Weights of a small transformer language model.
Size: 13 layers, vocabulary 2048.
Architecture: RMSNorm before each block, tied embeddings.
MLP neurons of a small language model. Each row is named by its layer, matrix (gate and up: input weights) and neuron, and shows model dimensions 112-239. Each number is 128 + 24 x the weight over its row's rms, rounded and kept within 0 to 255. A neuron's up and down rows have the sign that makes its largest values positive.
After each neuron's rows, "fires on" lists the tokens most often at its 100 highest values on Wikipedia text that the model never trained on. A number after a token or word is its count.

L9.gate863 [150  83 131 156 161 135 124 101 122 124 143 103 148 140 123 160 136 149 125 152 179 143  95 134 152 115 169 120  70 135 140 108 126 132 157 124 125 134  54 132  88 124 114 164 122 135 116  93  71 174 133  94 156 123 116 180 112 123 105 117 146 131 123  80 107 132 157 110  70  75 101 104 152  82 142  89 155 136  81 128 154 120 107 121 127 165 110 152 100 137 107 109 105 146 145 122 154 155 111 115 167 114 166  96 124 141 166 148 154 102 109 126 126 140  97 130 176 115 130 178 145  98 141 118 103 137 105 160]
L9.up863 [101 125 140 105 159 136 139 103 158 115 166 141 169 123 117 131 160 111  75 132 156 124 117  87  96  92 104 133  49 154 158 132 127 116 130 105 134 176 130 146  66 111  62 136 134 134 152 127 127 144  99 102 138 125 149 150 144 142 130 159 107 125 112 136 138 129 100 112 128 121 141 121 134 152 129 127 147 158 119 115  92 132 102 110 161 180 138 128 133 106  91 114 108 192  86 113 141  88 150 124 151 160 126 143 148 118 124 158 126 130 130 156 119 128  90 102 115 137  80 134 100  96 164 144 123 114 130 150]
fires on: " in" 20, " the" 17, " be" 10, " and" 9

L5.gate939 [172 108 145  96 148 106  97 131 119 147 128 128 120 142 110 106 138 119 113 114 119 131 148 103  72 150 177 169 125 149 143 145  76 117 152 155 119 120 132 122 110 124  99 130 147  99 129 125 144 156 161 167 120 131 104 135 131 134 150 129 145 160 140 124 117 113 142 141 141 145 113 153 110 118 115 110 121 155 153 121 178 163 143 110 141  99 136 129 152  89 157 133 120 144 162 160 113 118 134 141 125 162 149 105 109  76 143 112 156  99 120  85 156 118 142 153 136 130 112 170 107 150 147 139  91 158 109 127]
L5.up939 [143 145 121 145  87 106 123 108 111 137 148  72 102 107 124 121 104 141 123  72 145 110 115 108 176 160 140 157 132 120 138 138 125 119 124 130 101 120 159 135 163 147 135 116 121 141 148  95 113 164 129 133 127  98 125 122 136 100 136 186 145 120  96  66 116 141 112 146 109 124 119 175 119 116 150 124 116 108  61 129 131 139 127  70 134 154 109 100 123 131 164 156 132  92 153 144  94 150 137 105 121 124 108 112 121 108 186 146 142 129 168 135 182 134 159 147 131 162 156 104 160 117 100 118 127 146 109  95]
fires on: "k" 38, "el" 13, "ia" 6, "an" 5, "c" 5, "er" 4

L4.gate667 [136 158 150 136 157 119 171 133 119 116 159  88 114 125 155  89 156 128 133  72 138 124 101 162 169 111 121  86 147 150 149 127 106 109 168 105 122 135 118 164 155 132 171 152 137 156 163 101 134 109 110 140 109 139 128 104 107 139 136 158 149 113 144 136 152 124 109 127 127 122 117 136 141  84 165 167 118 136 114 111 146  97 112 109 159  63  86 119 135 153 131 115 106 140 124  80 159 100 161 163 120  87 135  94 124 144 113 130 172  79 104 161 138 127 100 135 147 125 157 151 107 124 143 109 151 193 146  95]
L4.up667 [150 160 161 157 145 118 154 127 139 121 139 110 103 123 153 127 141 111 133 112  76 133 154 157 172 132 111 120 132 130 152 125  93 142 133 134 125 110 142 120 155 128 146 137 131 158 140 127 140 141 151 179 108 156 158  89 103 123 123 124 159 101 131 150 134 128  84 147 161 155 127 106  65  87 117  81 162 154 108 105 123 110 125  84 130 115 135 146  95  83  96 104 120 139 120  98 167 125 114 145 142  90 133 126 140 164  94 112 183  97 142 131 113 130  93 137 137 121 142 140  91 117 118  95 129 149 142 143]
fires on: "ha" 22, "\"" 22, "==" 18, " \"" 8, "tor" 7, "h" 5

L9.gate472 [ 99 124  89 165 139 144 155 104 158 150 158 141 150  63 100  94 133  96 172 143 135 118 135 135 127 136 128 107 110 108 148 110 148 128  99 172 125 132 114 124  98  85 125 105 135 127 111  97 129  89 152 145 142  88 112 123 144 137 164 105 118 110 108 101 125 137 110 123 113 170 132 139 100 150 138 120 107 112 127 105 148 119 120 126 141 127 110  85 136 101 133 148 111 122 104  86  99 112 158 139 129 141 159 108 146 132 130 150 109 146 132  91 105 106 109 146 117 138 121 117 142 149 103 156 125 138 113 102]
L9.up472 [128 102 125 112 120 140 142  86 121 124 115 151 113  92 121 126 126 107 139 144 150 171 140 138 130 112  99 148  97 120 104 163 115 120  63 161 118 127 101 185 155 112 155 138 119 111  94 129 107 140  93 153 123 120 128 159 141 127 117 111 111  83 146 116 103  99 100 127 141 123  90 143 120  98 154 115  81 137 128 155 184 120 127 125 167 156 123 143 141  93 161 111 108 127 162 111 113 129 126 129  84 163 165 110 132 138 117 118 129 155 144 139 102 127 114  96 129 181 114 136 146 163 132 168 152 133 143 134]
fires on: "y" 11, "vel" 9, "ut" 8, "ol" 8, "e" 7, "op" 7

L4.gate714 [146 158 161 125 122 149 139 178 121 113 133 172  95  96 111 156 131 147 162 123 156 128 141 153 177 128 121 131 127 165 131 136  49 108 141 136  99 125 161 122  92 104 148 126 168 103 118 112  99 143 119 153 129 105 137 111 147 130 144 105 123 128 172 125 113  91 102 125 116 196  95 120 155 129 139 148 126 104 125 128 178 148 117 106 117 140 141 140 180 105 151 111 123 146 140  88 158 153  86 135 115 107 159 125  81 107 127  92 157 133 131 115 138  97  92 191 106 128 105 116 137 128 129 138 157 165 165 137]
L4.up714 [116 147 175 108 125 100 124 117  95 143 165  73 105  76 139 103  77 108 114 153 142 114 136 136 139 186 117 133  95 158 167 104 106  75 119 128 128 102  88 121 129 152 138 142 107 108 155 124 161 107 122 133 122 125 136 126  85 141 156 106 116 100 136  61  84 145  98 130 139 133 133 155 138 105 115 166 147 138  96 125 118 139 126 148 147 145 138 155 144 136 158 108 119 101 133 111 153 123 160 150  90 148 138 140 151 130 128 128 105  55 134 159 130 133 125 113 174 127 163 144 138 149 113 178 153 107 119 119]
fires on: "ish" 24, "el" 13, "rd" 8, "k" 6, "d" 5, "r" 5

L7.gate176 [121  93 117  90 135 122 151  89 165 156 158 101 111 148 117 180 162 148 155 129 103 104 160 104 163 126 175 177 125 113 119 103 169 144 139 161 134 112 112 140 174 100 145 134 123 145 114 166 144 125 102 120 130 118 141 109 128 178 127 157 107 141 150 116 134 107 122 132 138 107 156 133 137 120 125 205 142 146  95 108  91 120 125  88 130 132 154 157 149 138 138  99 132 130 141 114 131 153 122 146 165  90 123 115 142 133 102 164 112 124 146 133  96 101 168 141 165  96 168 132 141 122 167 144 139 165 145 126]
L7.up176 [105  90 101 119 124 125  74 105 168 117 133 157  88 128 157 158 115 156 105 191 117  89 160 118 108 141 154 132 114  83 108 145 164 119 142 127 124 104 115 181 145 101 121 182  94 132  98 141 159 122 130 140 144 113 167 138 177 122 117 155  87 130 104 144 149 129  94 112 136 121 128 121 138 153 159 187 134 164 109 131 117 117 133 100 131 146 156 154 156 106 127 118 136 136 189 117 184 152 152 158 121 150 124 134 111  96 104  90  76 120 108 113 137 131 107 114 161 120 104 142 129 135 148 128  81 134 118 151]
fires on: "ed" 33, "ified" 5, "ent" 5, "able" 4, "ing" 4, "ive" 4

L6.gate279 [158 114 128  89 109 105  92  67 100 146 122 141 131 130 119 115  87  88 111 156 146 142 161 155 122 129 119 167 108 129 105 134 113  73  96  99 122  96 115 110 166 143 119  96 115 111 179 135 123  45 152 162 146 109 120 142 117 128 124 161 117 105 145 119 117  87 149 130 159 169 120 152 154 104 107 133 127  94 144 112 204 105 161 129 136 140 151 126 132 127 162 155 123 158 116 127  98 133 132 150 152 122 124 114 171 122 110 144 148 136 126 107 111 119 108 138 164 162 145 102 151 144 160 164 134 148 126 116]
L6.up279 [138 171 167 151 110 186 132 102 146 182 144  79 159 105 111 150 153  65 122 133 121 171 177 138 148 108 124 121 119 107 124  90 139 135 120 117 122 102  91  97 112 165 129 103 146 147 140 133 162 135 154 178 113 126 151  91 162 104  95 132 124 108 117 125 157 115 210 132 133 133 120 119 168 127 142 121 181  87 125 130  74 143 133 110 140 159 152 102 137  95 153 122 148 149 123 130 155 161 128 105 166 170 115 109 118 129 112 133 108 128 158 118 101 166  94 128 123 115 162 122 139 166 180 120 148 126 169  73]
fires on: "t" 18, "ing" 18, " also" 11, "ed" 9, "op" 5

L6.gate421 [128 120 144 134 137 175 130 119 121 154 147 140 101 199 142 116 107 118 136 115 124 116 138 113 183 117 145 153 129 114 123 162 145  97 122  99 145 144 102 134 162 112 118 116 138 149 149 127 115 111 160 112 133 129 148 151 125 119 118 125 129 113 152 139 135 157 102 120 117 158 149 136  83 128 157 151 124  80 141 167 137 105 112 133 119  98 126 143 146 121 119 156 144 178 174 100 117 133 164 137 132 128 129 168 167 114 133 104 139 155 127  96 208 126 146 122 134  93 150 212 136 180 127 123 127  84 140 140]
L6.up421 [134 133 131  92 143 119  94 112 122 145  97 130 130  76 147 117 134 145 140 110 127  96 172 136 138 113 109 122 121 116  92 149 137 139 156 126 102 133 142 125 127 155 109 182 139 182 131 147 108 110 148 149 121 133 117  94 129 150 124 111  81 121  99 113 136 116 137 163 110 180 132 157 162 110 149  93 104 146 153 118  99 104 152 104 116 164  99 149  92 157 120 160 126 112 142 123 102 110 129 144 126 186 157 149 125 155 162 156 100 124 151 104 132  95  98  88 142 157 142 136 131 146 142 177 134 156 139  96]
fires on: "ro" 20, " she" 15, "y" 13, "vi" 8, "o" 7, "ce" 5

L9.gate983 [151 136 146 103 128 133 176 108 119 127 153 153 111 106 125  77 122 119 124 121  93 158 140  86 121 105 145 110 140 141 140 149 139 154 178 109 131  98 145 141 165 115 113 131 130 136  89  98 159 117 153 140  88  77 140 151  79  89 134 167 113 148 161 102 181 149 128 134 150 141 147 148 161 106 135 136 151 124 144 141 158 108 147 110 108 104 160  78 110 104 110 172 127 133 169 150 122 139 143 162 138  99 151 166 150 162 114 142 133  92  87 166 152 102 130 137 119 157  92 191 169 114 122 121 130 138 143 108]
L9.up983 [133 121 129  87 142 113 136 124 139 125 130 138  77 105 128 110 149 125 104 115 120 130 150 137 116 124 125 138  87 139  88 153 163 146 124 107 128 118 140 168 141 125  92 139 122 166 129 125 132 116 111 141 137  83 133 158  97 129 111 182 162 129 153 124 150 143 114 130 122 127 114 142 145 131 176 146 145 151 125  84 121 143 132 102 117 114 121 102  77 160 109 158 142 171 130 162 125 158 154  95 131  69 191 158 141 116 130 134 171 136 125 166 129 109 142 159 161 139 116 140 129 126 146 168 130 135 157 136]
fires on: "\n" 97

L6.gate41 [147 107  99 117  90 102 126 152 123 157 178 146 158 121 126  94 118 139 173 161 152 147 138 143 121 145 119 145 102 121 115 106 173 121 117 154 148  96 143 141 113 101 109 119 127 120  97 139 154 112 167 139 146 169 123 149  94 134 146 139 168 106 144 137  80  93 130  93 120  99 105 119 131 134 144 107  96  94 103 137 123 137 128  85 161 134  88  86 135 109 126 123 147  98 134 117  98 162 128 101 148 153 163 168 149  95 135 109  92 116 152 143 136 113 174 127 147 139 128 123 138 166 102 157 128 138 133 146]
L6.up41 [107 154 101  99 139 120 146 104 145 102 120  81 128 135 135 147 123 139 120 123 177 125 150 105 117 115 125 127 119  86 115 111 118 144 138 152 147 134 134 146 122 131 146 149 170 104 129 120 150 128 146 119 105 151 129 163 165 123 148 126  91 127 122 136 169 109 134 117 134 106 147 120 124 131 209 121 141  72 176 141 149  97 129 105 122 176 135 118  81 118 103 109 111 112 123 145  83 129  75 106 128 136 146  59 135 108 120 120 112 106 131 105 112 166 143  83 118 141 119 129  78 132 122 138 118 142 118 108]
fires on: "ut" 22, "e" 12, "ct" 7, "vent" 6, "m" 5, "y" 5

L5.gate379 [ 73 144 126 109 115 150 137 143 150 142  83 106 120 142 105 157 185 164 142 114 118 167 114 160 114 129  88 140  82 109 172 127 122 127 102  98 133 142 135 153 166 149 160 169 101 138 101 128 125 155 142 140 144  72 136 117 111 129 135 143 122 103 143 171 139  98 139 162 161 140  75 153 100 102  98 112 134 121 103 136 163 134 106 120  95 127 138 120 161 137 118 112 135 140 128 160 130 105 124 138 129 175  97 103 132 117 176 162  69 157 115 106 100 127 147 143 120 110 116 148 130 154 161 146 145 147 176 131]
L5.up379 [177 123 152 121 107 122 126  69 163 125 115 161 161  96 157 115 161 149 132 158 107 104 128 142 136 121 141 176  90 114 116  97 149 152 126 150 157 122 152  66 138 117 111 131 126 145 135 105 122 127  82 134 158 136 100 153 108 159 135 133 108 111  91 136 141 126 126 137 104  99 117 148 150 138 145 119 150 144 115 141 119 108 127  88 118 150 128 121 130 153 143 104 104 130 123 107 123 169 153 164 119  94 117 110  80 106 117 102 177 151 130 103 163 117 140  47 116 128 130  98 152 122 146 163 150 121 131  79]
fires on: "n" 30, "ar" 15, "p" 6, "ic" 6

L6.gate395 [119 150 117  83 152 150 123  81 155 123 137 117 169 102 144 105 166 128 119 125 158 106 126 121 110 150 184  90 142 141 111 141 118 120 146 135 112  93 148 115 112 128 110 131 120 138 121 143 108 153 127 115 144 104 132 142 116 156 110 154 138 188 158  86 156  70 150 125 100  96 147 106 155 136 119 121 133 107  96 110 138 103 123 102 143 127 148 122 142 117  97 143 125 160 101 125  86 145 140 126 116 100 127 180 117 137 143 142 101 156 137 142  85 111 196 134 130 109 110 153 100 113 163 106 119  99 152 133]
L6.up395 [ 90  58  80 144 117 102  90 130 141 148 113 113 111 126 119 137 133 152  96 115 143 112  69 137 117 156 176  96  77 103 147 110 149 177 170 145 149  81 107 109 114 120 159 139 119 132 102 100 113 125 137 121 127 102 103 117  71 133 112 143 104 169 183 163 181 135 122 161 153 138 118 106 113 152 106 169  92 151 108 152 140 113  98 138 154 180  69  90 183 161 135 125 127 109 135 126 145 139 101 101 112 114 161 135 124  78  99 136  78 155 133 139 150 121 107 145  87 119 138 173 164 138 125 117  86 144 126 108]
fires on: "n" 25, " found" 14, "ed" 12, "ing" 10, ":" 6, "c" 6

L5.gate747 [124 108 135 124 133 141 136 145 125 150 117 126 110 105 102  95 135 159 156 133 140 154 101 144 107 137 143 118  74 143 182 156 136 100  86 126 107 121 150 137 142 129 152 185 171 117 133 136 151 115 151 117 129  97 126 152 140 131 126 141 147 157 134 177 149 130 118 138 116 164 120 142 139  95 124 118 181 123  95 141 135 133 126 107 129 139  85 184 133 119 177 146 107 147  74 106 109  72 153 172 161 176 105  92 158 132 110 117 109 153  96 122 130 132 110  98 101 127 149 135 158 117 181 108 140 130 140 112]
L5.up747 [159 104 140 124 116  90 133 157 147 157 145 153 148 115 147  65 119 103 154  79 102 133  94 176 121 128 130  76 139 117 162 120 148 126 171 123 129 126 134 155  77 190 119 149  93 147 143 177 133 116 157 176 183 135 153 146 139 125 118 142 120 133  97 153 114 123 135 180 133 120 144 163 121  67 129 150 112 117 178 152 137 104 108 123 146 162 114 143  91 112 176 114 131 102 131 147 130 138 140 131 119  76  98 107 132 151 137 114 118 140 137 128 141 159  93 129 150 151 130 125 169 108 102 128 120 125 114 110]
fires on: "n" 23, "m" 22, "ter" 15, "min" 10, "ic" 8

L5.gate383 [119 109 151 141  97 136 135  86 115 131  95 150 150 149 149 149 107 127 140 141 153 131 146 144 124 158 108 132 135 128 106 103 122 141 143 116  96 120  77 113 129 155 127 114 114 142 162 142 146  90 141 118 170  93 127  85  98 106 153 169  94  82 149 132 133 165  90 100 142 129 121  84 162 118 128 141 116  93 116 138 168 151 146 109 136 138  88  68 130 125 116 165 142 100 125 141 109 172 153  99 107 127 164 137 134  99 141 128 100  83 124 115 154 140 100 161 144 123 101 145 129 119 175 149 135 129 134 133]
L5.up383 [118  95 169 134 165 168  96 171 102 151 114 125 118 115 135 164 132 153 105 103 148 143 133  79 116 148  97 147  98  90 141 100 103 125 104  98 147 172  90 124 146 107 133 135 131  84 120 124 137 113 187 174 159 128 153 125 117 126 108 173 113 127  88  91 109 128 202  97  99  98 107 141 140 164 140 108 109 133 140 158 116  93 129 143 116 133 152 119 131 105 128 130 131 134 105 118 184 130 152 109 139 155 184 165  99 113 134 145 127 102 106 108 112 117  97 162 144 123 126 139 148 132 149 159 156  98 118 145]
fires on: "op" 21, "re" 13, "t" 10, "k" 10, "de" 8

L2.gate827 [146 131 107 130 131 123 111 116 111 124 105 128 159  90 145 105 154 125 136 114 149 171 120 149 108 145 137 136 135 131 165 130  96  99 111 137 149 117  96 149 139 185 140 125 106 110 127 108  98 167 136 117 122 119 133 107 127 120 124 132 139 161 140  90 120 149 144 111 136 131 126  83  87 125 108  70 151 121 148 106 136 144 138 120 116  81 129 156 129 147 139 140 143 103 122 139 140 123 110 131 137 167 106 116 117 132 129 100 143 132  98 140 103  72 110 148  57 106  88 102 132 106 122 151 137 137  98 118]
L2.up827 [109 117  92 131  64 115  79 116  99 149 130 112 136 106 126  94 105 116 104 111 108 124 133 125 106  98 128 109 162 132 102 122 189  88 141 119 121 125 127 136 165 136 172 109 101 140 127 185 151 107 163 103 101 154 106  99 133 120 150 141 146 119  95 138  96 126 153 136 112 138 116 139 140 136 101 129 107 117 107  91 119 115 184  90 142 156  79 146 111 200  83 122 105 159 161 138 144 119 113 113 145 127 115 160 152 137  75 129 136 160  94 127 118 111 127 132  82 129 153  76 128 164 108 173 118 164 160 126]
fires on: "ge" 75, "ie" 21

L4.gate178 [116 133 165 104 130 126 137  95 145  93 112 136 126 104 173 113 110 133 115 136 105 152  88  91 149 101 152 121 151 125 124 107 119 104 149 106 154 112 109 126 114 116 147 138 126 198 122 130 144 114 136 140 126 137 161  87 115  96 170 118 123  99 110 129 142  85 129 160 146  98 118 109 120 115 156 113 106 158 132  92 134 106 118 121 121 120 138 143 103 135 143  98 102 128 106 209 124 124 137 129 152  98 127  94 137 109 120  88 111 124 136 138 152 160 112 111 141 138 127 126 150 159 184 122 153 119 136  53]
L4.up178 [112 119 129 143  95 150 129 146 135 107 116 115  80 115 133 100 142 139 119 110 153 156 115 118 147 142 157 136 119 149 102 164 105 142 137 130 135 139 123  82 146  96 138 109 142 115 102 135 102 158 128 144 132 122 157 119  87 154 145 146 135 132 129 169 132  78 131 128 131 145 118 125 116 109 190 110 149 158 133  98 137 137 133 143 129 106 150 104 115 130 148  99 157 122 101 128 169 116 111 187  81 132 117 114 134 166 101 130 142  95 149 114 147  66 128 165 161 165 117  97 106 106 136 102 139 117 146  78]
fires on: "t" 70, "h" 17, "r" 10

L5.gate86 [135 176  99 154 123 179 142 144  99 116 138 161 173  94 137 110 143 110 147 124 129 111 119 103 113 157 131 144 124 123  92  96 129  90 119 118 102  99 146 114 125  99 113 116 100 185 127 133 112 146 127 150  79 136 141 129 106 120 133 152 153 178  93 108 116 125 146 145 106 111 109  96  99 105 130 130 102 172 110 130 122 160 105 116 139 131 116 107 147 143 119 128 132 123 144 164 141 116 123 149 185 103 104 124 129 131 156 114 117 119 142 130 118 102 111 163 108 133 110 125 130 136 124 174 146 131 114 162]
L5.up86 [ 82 102 155  99 131  81 158 127 128 129 134 105 140 184 157 134 131 148 100  97 133 124 121 100 107 158  78 160 110 132 151  89 157 133 159  98 144 137 158 142 129 135 108  86 161 139 154 167 187  72 141  99 147 165 103 124 152 106  92 100 106 119 114 103 121 178 131 135 128 166 152 132 143 125 138 128 116 102 143 120 154 119 139 186 143 109 135 134 113 119 123  96 157 156 130 162 106 141 145 150 132  92 122 152 154 122 132 117 160 148  99 144 150 154 144 138 134 132 107 131 114  82 125 131  84 122 131 103]
fires on: "gu" 44, "and" 21, "r" 19

L4.gate529 [119 146 171 112 142 156 146 154 145  95 141  73 164  83  99 146 150 144 135 141 146 129 159 146 165 127 113 114 113 163 169 163 115 114 124 152 112 109 146 135 131 123 104 125 124 144 144 130 164 122 148 141 105 150 125 107 152 103 135 188 142 167 132 127 133 118 141 120 105 159 109 109 132 122 135  94 158 148 199 153 138 157 103 121 149 147 149 129 122 143 143 109 109 158 158 129 148 129 139 129 147 105 153 161 123 146  73  94 138 145 136 158  91 124 167 109 131 114 137 120 163 106 120 154 112  99 137 151]
L4.up529 [102 108 141 109 113 107 125 111 150 128 141 121  98 102 175 123 161 145 133 100 144 112 131 139  86 139  99 139 142 141 139 186  95  89 109 116 149 127 148 124 125 117 166 134 118 123 120 135 131 146 129 114  92  99 167  92 154 104 198 135 126 130 105 163 115 153 123 147 128 167  86  83 144 136 116 133 150 144 147 125  99 169 131 118 118 138  98 103 142 134 142 129 133 142 133 178 126 112 156 117 175  98 145 123 155 153 131 133 109  82 135 132 142 104 111  86 129 105 135 188 128 112  85 102 114 133 101 107]
fires on: "-" 46, " /" 13, "/" 8, "an" 8, " Time" 7, "•" 4

L9.gate884 [162 166 113 116 121  95 123 119 111 140  99 135 135 106 130  67 117 114 116 103 164  93 108 108 139 126 145 140 132 114 145 140  94 131 115 130  96  87 142 125 134 167 138 143 158 138 158 138 176 122 126 157 154 182  96 117  85 124 139  83 134 157 154  94 105 157 131 105 134 123 133 146 139 162 191 119 113 148  83 156 150 170 141 128 139 159 126 133 131 111 170 120 139 148 125 123 142 169  92 147 161 155 128 164 100 167  99 154 161 127  96 100 141 112 110 121  98 124 129 158 130 143 131 101 139 145  92 152]
L9.up884 [113 135 181 173 138 143 134 137  87 154 135 115 138 144 141 159 110 134 118  87 131 116 143 149 134 160 109 151 101 100 102 115 149 123 110 144 125 108 102 133 145 159 132 123 123 112 158  92 164 149 141 105 109 175 110 158 181 118 106 170 142  93 127  88 140 116 108 123 161 105 120 131 169 122 142 128 137 122 102 158 156 128 116  79 137 149  96 109 153 138 137 162  86 124 161 134 146 132 119 100 151 168 106  97 133 143 150  72 118 111 113 123 147 114 112 137 152 129 107 148 118 118 114 145 152 158 149 129]
fires on: "'" 33, "." 23, " re" 11, " (" 10, "-" 6

L5.gate682 [113 121 151 138 144 144 182 127  96 111  99 129 133 102 149 156 161 123 135  94  82 127 125 158 107 143 107 164 155 131  98 102 153 112 134 115 106 100 158  84 133 153 114 102 128 115 125 151 121  98 138 126 104 116 155 131 177 163 139 133 149 134 120 149 113  97 193 139 108 119  94 124 115 116 125 125 137 160  89 133  52  96 140 126 136  84 110 129 142 133 135 135 134 157 121 140 100 153 130 120  97 153  99 163 137 134 130  85  96 126 118 106 124 122 110 198 151 129 160 125 163 147 145 139 157 149  91 129]
L5.up682 [130 146 137 159 112 152  97 157 112 147 159 123 105 186 119 143 163 107 105  92 115 111 128 131 138 113  85 122 142 118 136 145 134  49 121 112 116 126 114 114 107 106 125 145 130 125 129 129 159 105 147  68 107 148 112 110  89 105 157 150 138 137  89  99 123 165 123 107 134 167 147 146 130 183 109 110 115 106 140 169 154 122  96 154 147 119 141 125 114 134 156 137 113 121 175 127 132 108 184 122 123 116 153 181 134  89 124 129 111 111 175 134  97 177 142 120 140 142 109 129 134 135 121 141 120 115 161 147]
fires on: " mi" 25, "act" 15, "mi" 10, "d" 8, "and" 7, "amp" 5

L5.gate105 [130 136 136 144 128 109 118 147 119 106 101 129 106 153 103 155 146 116 149 120 120 127 125 132 124 128 113 118 104 114 120 174 155 174 126 166 135 127 110  95 125 122 145 141 141 141 123 117  86 119 143 133 122 138 108 130 151 133 141 114 142 112 103 169 164 147 103 129 142 104 178 115  99 125 118 121 134 109 137  95 105 124 124 171  92 148 120 185 107 162 112  89 143  96 143  91 131 153 151 183 172 119 132 107 120 133  99 160 134  97 149 140 130 122 140 110 122 125  99 116 127 141 138 151 144  97 116 143]
L5.up105 [124 132 162 108 149 144 132 122  98 119  85 106 118 146 117 129 137 103  85 142 154 163  98 105 110 146 153 130 148 109 141 134 130 120 129 127 164 192 128  99 159 123 152 109 119 130 132 144 109 121 123 135 158 139 100 122 140 105 142 101  96 109 124 139 149 111 115 123  99 150  98 103 128 134 121 175 122  90 141 103 164 122 130 133 142 123 133 105 115 135 150 130 102 115 126 122 126 136 114 122 159 116 139 110 114 112 151 126 156 126 126 151 134  99 160 147  70 118 145 121 168 149 161 138 142  99  99 117]
fires on: "ist" 21, "on" 12, "n" 9, "d" 6, "ster" 5, "ball" 4

L7.gate174 [134 116  96 138 199 120 133 130 172 106 155 141 123 164  82 114 134 108 133 154 131  97 150 110 144 177 133  71 124 147 170 148 154 134 124 134  95 161 113 175 107 127 104 125 134 126 147 127 142 123 141 109 155 136 142  82 101 116 143 151 135 132 143 107 163 114 147 102 131 139 127 113 132  98 132 111  77 143 124 124 140 153  94 101 134  87 139 167 166 145 128 151 166 143 104 133  90 123 129 143 115 120 136 171 110 136 104 136 168 160 142  83 136 135 129 125  60 116 159 157 143 133 140 105 152 130 128 118]
L7.up174 [200 139 115 112 127 149 127 107 160 123 174 132  97 145  79 133 129  96 156 158 136 158 145 142 124 150  90 137 103 130 167 130 128 138  94  96 106 173 148 119 150 133 109 152  89 132 105 135 117 135 122 133 108 174 116 100 146 124 141 183 147 126 133 141 128 180 139 125 156 151 120 122  98 135 117 126 106 169  92  74 156 145  95 150  73 184 161 152 122 123 110 127 132 145 100 159 145 102 124 160 151 136 108 105 152 113 118 126 139 105 138 125 133 182 127 132 130 123  96  90 120  95 198 159 115 148 141 145]
fires on: "ing" 19, "op" 9, "fe" 9, " Indian" 8, " being" 7, "ttle" 5

L4.gate46 [174 141 180 134 138 121 174 127 141 130 154 146 154 123 113 131 133 167 157 137  75 148 101  83 109  97 109 142 143 114 159 145 133 129 134 168 123  98 116  91 144 116 119 157 112 132 118 128 163 127 201 144 151 147  91  91 121 162 134 145 141 161 131 115  87 164  90 145  98 132 167 105 184 149 129  96 152 136 129 132 142 106 175 133  93  94 174 108 131 123 137 152 161 136 139 140 135 115  88 121 150 147 139 104 206 122 141 140 111  92 117 110 129 119 120 151 155 140 126 125 124 126 135 101 129 143 155  99]
L4.up46 [134 103 100 133 148 155 150 119 173 134 114 125 129 106 123 125 123 144 152 126 123 180 137 131 116  87 107 136 137 123 166  90 120 129 143 127 135 125 144 146 179 131 117 150 142 171 138 114  68 119 131 126 123 127 133 131 115 132 149 145 165 107 142 147 113 153 110  91 126 108 107  96 155 112 152  85 112  80 131 110 110 124 169  80 141  98 113 131 111 120 153 127 129 126 151 166 115 146 162 137 176  79 187 162 169 129 118 129 106 140 116 109 125  97 175  72 170 181 102 136 183  82 159 137 138 140 107 111]
fires on: "ident" 22, " feature" 15, "ing" 11, "\n" 8, "ted" 8, "ction" 6

L7.gate1000 [151 159 156 115 138 127 164 137 116 115 143 144 109 100 134 117 147 114 115 105 112 138 107 180 149 121 114 164  90 106 122 128 141 167 116  98  82 122 131 150 133 152 125 126 111 157 115 119 108 107 105 155 123  86 110 171  90  96 103 172 127 130 141 138 124 126 106 122 127 158 103 126 145 127 133 168 145 177 139 116 126  81 115 144 142 109 132 111 147 103 103 149 129 128 141 138 134 139 176 138 110 110 125 111 171 132 161 123 122  95 156 157 133 115 127 156 146 131 134 154  97 138 144 156  69 162 166 105]
L7.up1000 [157 126 140 101 153 182 156 120 146  86 125 177 106 121 158 123 146  89 121 101 143 141 138 104 143 119 133 158 139 104 139 136 142 131 119 137 130 121 176 134 119 126  77 131 133 122 138 120  97 125 136 133 121  80 124 116 100 119 101 146 119 129 146 115 144 168 124 102 149 108 130 109 147 156 149 119 147 166 134 120 127 120 138 123 173 116 143 135 142 114 127 128 161 147 135 116 104 151 143 156 145  98 128 162 172 107 120 180 128 163 144 177 140 121 110 155 160 109 165 126 103 131 146 125 124 155 123 148]
fires on: "\n" 100

L2.gate66 [128 113 129 116 120 133 105  63 119 105  87 129 104 155 148 145 102 143 121 133  95 133 135 143  71 105 131 136 159 160 107 143 138 144 135 131 101 117 132 131 116  98 115 152 108 139 125 141 165 126 100 174 137 113 109 116 131  88 142 146 129 150 122  90 113 112 140 142 103 124 114 127 102 122 130 103 177 139  98 143 187 105 177 114 116 137 122 157 125 128  96  86 157 136 101 112  94 128 150 144 167 155 150 112 105 135 147 135  85 154  99 113 169 100 146 146  89 136  68 100 125 143 134 100 133 160 133 115]
L2.up66 [108 126 183 122 110 106 122 114 124 105 118 140 144 124 115 129  97 110 134 111 147 165 137 150 145 122 195  82 133 158 167 137 115 123 114 108 141 143  86 139 116 129 105  80 146 143 148 126 121 119 124 152 126 115 107  91 104 126 127 212 102 150 101 146 124 173 193  99 143 123  89 143 111 134 138 141 123 119 103 142 111 139 136 106 121 148 116 122 128 131  95 103 128 119 109  90 124  94 163 126 119 152 135  97 130 126 111 105 100 133 138  97 152 127 141 126 166  71  81  99  99 171 107 133  94  99 141 156]
fires on: "wi" 57, "gra" 43